{"n_layer": 9, "d_model": 576, "n_head": 9, "n_kv_head": 9, "head_dim": 64, "d_mlp": 2304, "vocab_size": 17371, "activation": "silu", "norm": "layernorm", "norm_place": "pre", "norm_eps": 1e-05, "positions": "learned", "qk_norm": false, "attn_scale": 0.125, "bias": "all", "tie_embeddings": true, "parallel_block": false, "init": "normal", "init_std_qkv": 0.0214, "init_std_o": 0.0266, "init_std_up": 0.0306, "init_std_down": 0.0306, "optimizer": "muon_variant", "lr": 0.00634, "beta1": 0.95, "weight_decay": 0.0, "lr_head": 0.00644, "grad_clip": 2.0, "warmup_steps": 200, "schedule": "wsd", "decay_fraction": 1.0, "decay_shape": "linear", "final_lr_fraction": 0.0, "batch_tokens": 65536, "seq_len": 1024, "doc_mask": true, "train_tokens": 636300000, "steps": 9710, "dataset": "wikipedia_en"}
MLP neurons of a small language model. Each row is named by its layer, matrix (down: output weights) and neuron, and shows model dimensions 320-575. Each number is 500 + 50 x the weight over its row's rms, rounded and kept within 0 to 999. Numbers have three digits each.
After each neuron's rows, "raises" lists the tokens whose logits its output raises most directly, leaving later layers aside.

L6.down286:532549428458450487509479447553439458581429577450579505496487428487509366516494468586450526441411468479506555562428476449551452498585436512466476485397557497503488523489422572458501501531523526434617524452472467543528522468453482528406390490503528516472411458494456550564423515495495522448548536482450529517545504583538598498412502487540523482459417508546478549545476522401407481486535518514525550476458545600514431570580500494486442547518484440597495488424535517496517519500458610583549415555478512501443497454518636530469471573482505516454491521439496461457486538580563535441479581450556522557448499480645540532353470446558495489652498475511472530452588514447455504571415516541533516531424427484467414511557495548546545474499547600536504488499468497520530510573431439
raises: " was", " is", " would", " will", " came"

L6.down797:524485500542485446476527519420439537435497478533450471494487407512422406428560518491542470574403548479487446568499624496465558482489492509568468548570499493545492517507575531499526449510495434510466500467491525531490509480507479499546520496567436515544474535556470608525494567548535513495550467603551431557434592461547435490475439462452408502445519598521533512578404477443525573456459445531463502550488530445508412555478510438496522512485487504453555524434473413432494505479472536569523474418432599504497480411415542558552505462462557521592471436541524492461505459558532514468468497428518470528592517512510608560438481441492586472540467581470506412537446495503622517511388432515480438553432501395470533578491505599565530503489579462542517598469513510431523493498514541
raises: " are", " include", " it", "hed", " included"

L6.down1421:467525442508447495523479581547594515586441558589523459452424482445549446438525507512508591450476491550475528443504405493487415461494482478542465509536561495424580582538488492525527473394577459488502564505469490445598594464537444546475428492498529448442563502541555522506513531405571478492443480460554528527502448532540449570466550440460575544568536535540434404470484464600549398346565378437517481537491439495524465429482476482491528482524525530499521478485564525487568538432549483450490596383551418491562494503500505436544497662489522481463531565491427524562448443510496355465570537479497483530582468467449570490577444430452501445507454500549526460588486491476486604530532449472409546494472431395515456532432538571571441455394486473546553428504583448487324424519538516
raises: " etc", " experience", " and", " or", " background"

L6.down879:574539585495458474510485413447423498538558447460462523537504503456439410489504440544478512494400600444405529500498555478507508390631560536467511501445550567462564518547626527431495490663480435502594484561492420396502588488514559515583552524441461515532429511493507438546565456482594444413498496457532514466603538545478528505577565397392576627445476525598524467544557466530494519543515622463433508408493524472576495553457519537434489457549589490447509405534489542450467453523548526516476496560567496553436544451502572548493513524514498555538498550486546489498478540444545517582544519429577518524452568515493550537528520446433545565464495388488476563461433498537543547467429514387586504412513445552470516519467525613495499464496488459559506552474491478462450503518548491
raises: "-", " ", "6", " eight", "4"

L5.down359:524484565438538510451477541552524527491418585530471553535577437505431448471542568414456453499483413441424573460562451504466471535428451461516502492524518555425610389551547559557500453476415504516454513605432516517461573477518568387485463495564594394482532548455515524537458448458430458461472583490487380559567545543478406463482446481501479479480482490595500378506481476472455454415495539424358603532400584526504497476433509529520438486438475596535457418432568586557505521429480517539525488481434524484531485535562418428418484548450544508529483511455491462503647500483502580491463647430456505492503484464546425523455526517553515505508546415419439479518508471422490553443523412503562470519461489464549452512473566497576513395471502507470549601512501566428483569511433466
raises: " to", "to", " To", " toward", " perspective"

L6.down8:544480484536554510529526501533506516552569609587474487478599511447505564617480536454512608517515565554469423561552517483543433554479550500440431543530428531481495417430512476497506501454479503537512513424548491453475483509488480503534550466469513482534524505519520494531490483505487437345458461543578598543492538489443471436417487445566477564442516524452540542512460456557460448600492485559463521410419477571449481457546529486482482504596514481438454505482469508467452551492513531490419481410438583504480496530535444514489568518509532435482488558479519551477444549517531512492508496501546461476484542517433462560480547555547526537509417562495500483460564461535463565555414565517540546495633545503469444482498490470514481554535444548478537491445430468533476533453534447
raises: " Parliament", " Legislative", " legislative", " Congress", " Senate"

L6.down887:483509561438504546470421590564521567567437551467541604543474464469556529512550510444536573558452475554555508487503519486573500507507462457483558518464537483429525502419566413587495541424397507557518437532432567548433570459560479492483449538540532537560631402448469519528458481568508472487582434460535522601459461441472520468558490562489493493499471538507441458574499450425503479499495498387442469522460520566523534492458473506613425473514446481479503496493508517507482577520520523420577473505540535479565456568446472474489485518539561438543529428497383533532439410446440481431477484378514508464536535561499385488461451412561642520518544493476383520564468519516517574510483460503576492556431522566569525542490510497482461506508543525578527602424492560528510470495518440
raises: " to", "To", " To", "ity", " degrees"

L6.down157:505458518502479481441564433503487472588591486488373500481536392478479507528517517495419516471413547490531559513453383409483580540413539442443423517520553481491432426455521466506462463492586630494590443538578542511505498516487452506421467445549514508602540508546519511447510492623468493493673500354479513498547363549495581498421505500417584482551484597522462496517425440484465517556485467490512591455536564459499480415494517507501545471562508490533422438483558564448485555397493467493522495490548422508390496480555484478548567549443529522554515561522481501447520548537485544470533478503481485443596501450497476506461459516443506454497469512575546504549474539462573437529559578508515499455592517481528451467534541403345534598565507501465490414516553412488482544448441495
raises: "),", ",", ",\"", ")},", " ,"

L5.down601:483488461521512426439405424484427573568428521570427494562487457424527543507455568473467481515502432472412475474465520554526442496563479515524504470471555525503529506484539568437514489527478490479551422494415551480577505463502479507506457479506520526491494465503546515502469526485497606513490471441427497606512481509384538518465478440479487473443541544522492459499559507439462455492529478474557492443604500490548448529500423467436439504489526424549523461566522436549488568502487527555449545549462486548558554458465549419486453452566495505485511469436566510582476565556594489452532533458489520469494424520482454473469503464471536426516472412505481492463542590509513497535431483533483491522499466541589482546505556592534472552450504467393505539423466470545472363472517517
raises: " showed", " scored", " took", " went", " won"

L6.down1335:503592479435530469501476519537584541529452465508502609549514437520530438454552500446551556532512487401543521489539517487481558469554563500464469512590470521536495428432508485458501568517420559526477452601477515502503498482560505436419460520521557482493470521529500524466514374504469570504481495430528390525466435557575465527443434477462489509522478519568576479581508525454495481517381468489367557460413479509552485506437494602473400448452556450615470538554521502495474548529481533510562483496508587546504454519529583446538451482591566488551507505556553546519437477386494543529467607409519564573475471505514543432533474456433514590523527349539572494513463486531507550508493548503463520531443489380537527541542499496538459566550585520446549596459492549465538513615547441
raises: " to", " until", " through", " To", " toward"

L5.down867:493515490477395481511493502489506476551468455492437570609589511386515525458507491503370546487593471494517500533554483463546557450564544519490468502609443464485557509466440399500444539499443532552501611462490505486443607533550471509450459452465498427461523520470351533430461530481520535490451538400489425439522445451532535500612515463497561506510400552519506432428609468519600496455525531512540445423544510430468365509488508470415476548553556481553491464603473424582582421462467526452492567556478498436408438497499562424497429497489518467632431535437578525418600489546467498470489470564494478486462470532535430464515454556495503385469520527493519514497466503550427485584506439510493504580523539519456446513483550521556598487594406452471476496509632494445451508618625475
raises: " and", " etc", " &", " or", "/B"

L6.down389:666547581497621543579489493488493555527466515509520477499473516490479492532486434508565423469480533482604470527494494550558598461529514460517493481491417516464473435566432501443507530485548517523612385561552498424472407564537611550456601501488497526388468485526590398490559520491552464475525522502541520453471492524531565541551540508549534529560539521497564512578529443541429485507483532634503517472464531575485506490495444461486518451522459490550525456530436362482550419530538574463443566568456508406474583535490541514488529557455510504547449419424411496455577557548497424498539527467538439504532504588495506611442527533566487461485603539567537452483504541594503553545565399466559530473454569604469566498481488528497493526471487486489491495473480467476427527437439481
raises: " of", "-W", " Of", "-D", "-O"

L6.down2037:488545489444542523558545471491538480470417515492527512463436523582548534580590486508531558535459470566521496551470456626468560440509672544521423515542482542518432512381545421480476446420496541485519490564406525443451526501569431518453583388524493502500460481477533549540555451490521465481494408429525572550466487494481582599434572551478585467449580491599452523596498483486501548552403551414398540581511471530461611529506530526467532555528562529574514504503561473611500444454544537567439512575511507502498523501564457414453397538507459443429513522501486529514450472500488526567495527407554467530540459507509595474522449547481578487377475502387485433513539512493467414495502458439435492481465499506495500432492501417511496505520487529550552536503461479505592542508432577
raises: "ki", "i", "ky", "ko", "ski"

L6.down1520:496508446527493504487554582412542529478478521483537689467464466508515493522469549396501535444545581485417544446599550556572518535505567505476524497464456513531539471538528580438481493417545557543483479508528454505549580463347565480489451495479446541419529534566518576500581523408590526535558489483524479514482521477434465599505489537488522587497567532549447505535509536492536519473481450553479436604550501571634392480447534521521563492455591460494525562568476497420543537560437475547475583509502534447530523572556398448516402454537485468577493461491488434521509419525582512506374536481449556422505433456488515501480412440504524414590540540598545529443525571530556543486468484417467513492554473471590541619558556491536583516498505566524523557517520520553565514504527545
raises: " cent", " month", " km", "-year", " week"

L5.down832:461555547485505374435444487396493449532484518541590460539539430459534511528495484570449571425500439575538616432498537464483535461548472576482495502435482443452464527532500540542584477497479518465506437526465563475539484578494537456368440492459421486493488576533547531452482539422507584454513445533620429491440492496486567523425451450448508543581540446560502479486494488426498438469418520555508521503508579602493417510502566516484393584481523453595506487473536508563525535584483499501590485526424510553479538464513462521557485536507559624331439495480467510554541530474489488421487542512569568549445540498543455505492479508546538513529503432507593465474530490514407557460481513529533570489501534498418455458532538537513577385435463518466493473537467578441457525506533460
raises: " would", " began", " has", " was", " could"

L6.down528:548443540557582559493472537595525400489471435547558544525518446628510445532569493455460529476438441549404456567536450476490460449466575481485393469493395576481487506493564573503531617512492472488469500508488516521519505460577498551573471489524425522547449495460517513488501428459503349532570495514486530429460583519409514501452529535522430332534423453532493454421458380518510451436505531506486497564531532458537490514548499385520486509504478545571522579560609447540554467518488481396517468455514501459529470516520501515550551480566497575454478539574514434546415589593471512541522465466422519472496423475516415498449456439480537377490537474495560385517526504534515485470501472420468454654472493431461545540525540432515584484502519444346506430446498465263490436465536608
raises: "asaki", "uro", "ura", "hara", "por"

L6.down1852:537554528506529453541487541448604616470548432545526476524551470439591481407459497490517475522430493467481560506397601529554487501622517460485521456522519357577485368439541480558502503569539461486443420465478406472423614465590484558496431506489418528584532484519496510498614481506578493450366544498513482463506479560555541593503564524528505486523517516497560547563442491459481509484503488507481578444449516466471542477521471540530474474454477591452583399571509575460504461494643501565485420517510506475580597512492598533503524484566492526442536607409479444545637542563526540542628418477513589471499524549525551543559511423553497482534426503556440503518512549506528484435496535523550539532584490441519469586603507607489495488469576519541488526479541493513484378483469508
raises: "8", "7", "9", "6", "4"

L5.down626:453507452535438574497461484571516521423477469458496498440603419461539467510495500422474499458590569506537524589642491476457520493468552521513453462511434496435474525504512564531419448476490526440481491539516425572425515441455445511554527480524466536533537538408490571465531432471524560547571515451495469498481501540526420336541447496401435433483476573493390430564546433397533530593641578519458517485441520548450518524471434426412449534520483485564526501440591499539421557507528508500553548448518521495570490522572486404490512432537496512528448519517440477496501513435589478450465476469523441455564500417524465532464478586476519508503482521373501575413506449532500469531514466497522432594482468437547525504515488380535461548530469408548543617477469455491554507562548549
raises: " to", " To", " that", "to", "To"

L6.down2251:402440479509539557517466455426395532454561447516502447503511491502534436558517541541429504564540521532543496521466430471471598467532531538504368511422460495453516544473456505505503420452491514471446513508401570463487544461516532492517542541421412473455458557482594445538563460480527499405399529472474484618528511486523503446461484556501535496511483567542485490466482483509533508583466456512527478484534535576469503587456446451526493519574487563546569479417440495447535561515467425441459464511523452505437492602500570403550481476420457480594550470554474471499445445492424507485465425435481469452537485436487494432469533506498556476477567535514419469484507510560464483508491512439522509414459499454482587401470541501483477502510475513468556571535406564587522499556511534
raises: " census", " seal", " Census", " Illust", " ann"

L5.down2098:529538418546568544451472536543443604392476583452522477417444622544415435404514461446444519466477618457504394552442483448525502423509507510456633484460443528484564497475472574449532590428539463485470574540523456468554504554467533577521447449502473538565441502540418468646482611553485427478515464585515531515445445452521548543577497464480588472561533532501555510535579457533547518546521396499399643557519432470554516419530510510468506549568587536565489613488457500470468547544463560472433545603390480494475503484444560527454447503472479476492494528580539480484441551449517458534503526436471529518536496480586472529506500402468549392462528380516497561402482522556530552480483530518460566457369546488517520487529547477447524452593543493532448516452404469469531475442512528
raises: ".m", "ct", ".g", ".com", "."

L6.down1442:492585544485444404553536549500500507578516476547464597432462526501575444534519520446507449660474517550494473549623543422461524508484473567417442517439497427535493539479479493509536387591521476588451593419546470379583512543480452437517563508536501582511545470539463549551534538569437485517559506432517511435484539475522540465505550514395442510498520554489530459473561481479450531520540442495561400574500553491426452497510494502449473432473493531535516477569538511479581541435492552472447411582551506485517533513550482578557414499522517487500453576515469501460572525515548513536515505531445481531472460525432448467579578522550533526523530469421514446416501460426568472502558445483517512389412555567564503548467425563449478506479525556504522504565483463515552471568474508
raises: " form", " ways", " style", " hands", " favor"

L6.down567:426520504495431499544568472477550621533580604471502447470591446504494555515526428527399532507572532534586534475462484499468471451512553406608467438542435535457500442434509441476516477473464523429494480543525539560420528513426502473401533562505425530640437533489464465512425473452508462480436512523485489527477549473431468580493609455569555553550554516538454544582594447529506424541502554473582467452525515478469524531556541512558485387483504510586480543470528515495549499489448489535483431527465451488548518516420472495500616518520433518411443542539537496521505527488454459511542561539403515496525439494547504382505558489545459424494432623487471423476455503584526450452493494536404475512496496523445495520575529529425489481491557562486483519502475568499432587513544462
raises: "ologist", " historian", " artist", " writer", " journalist"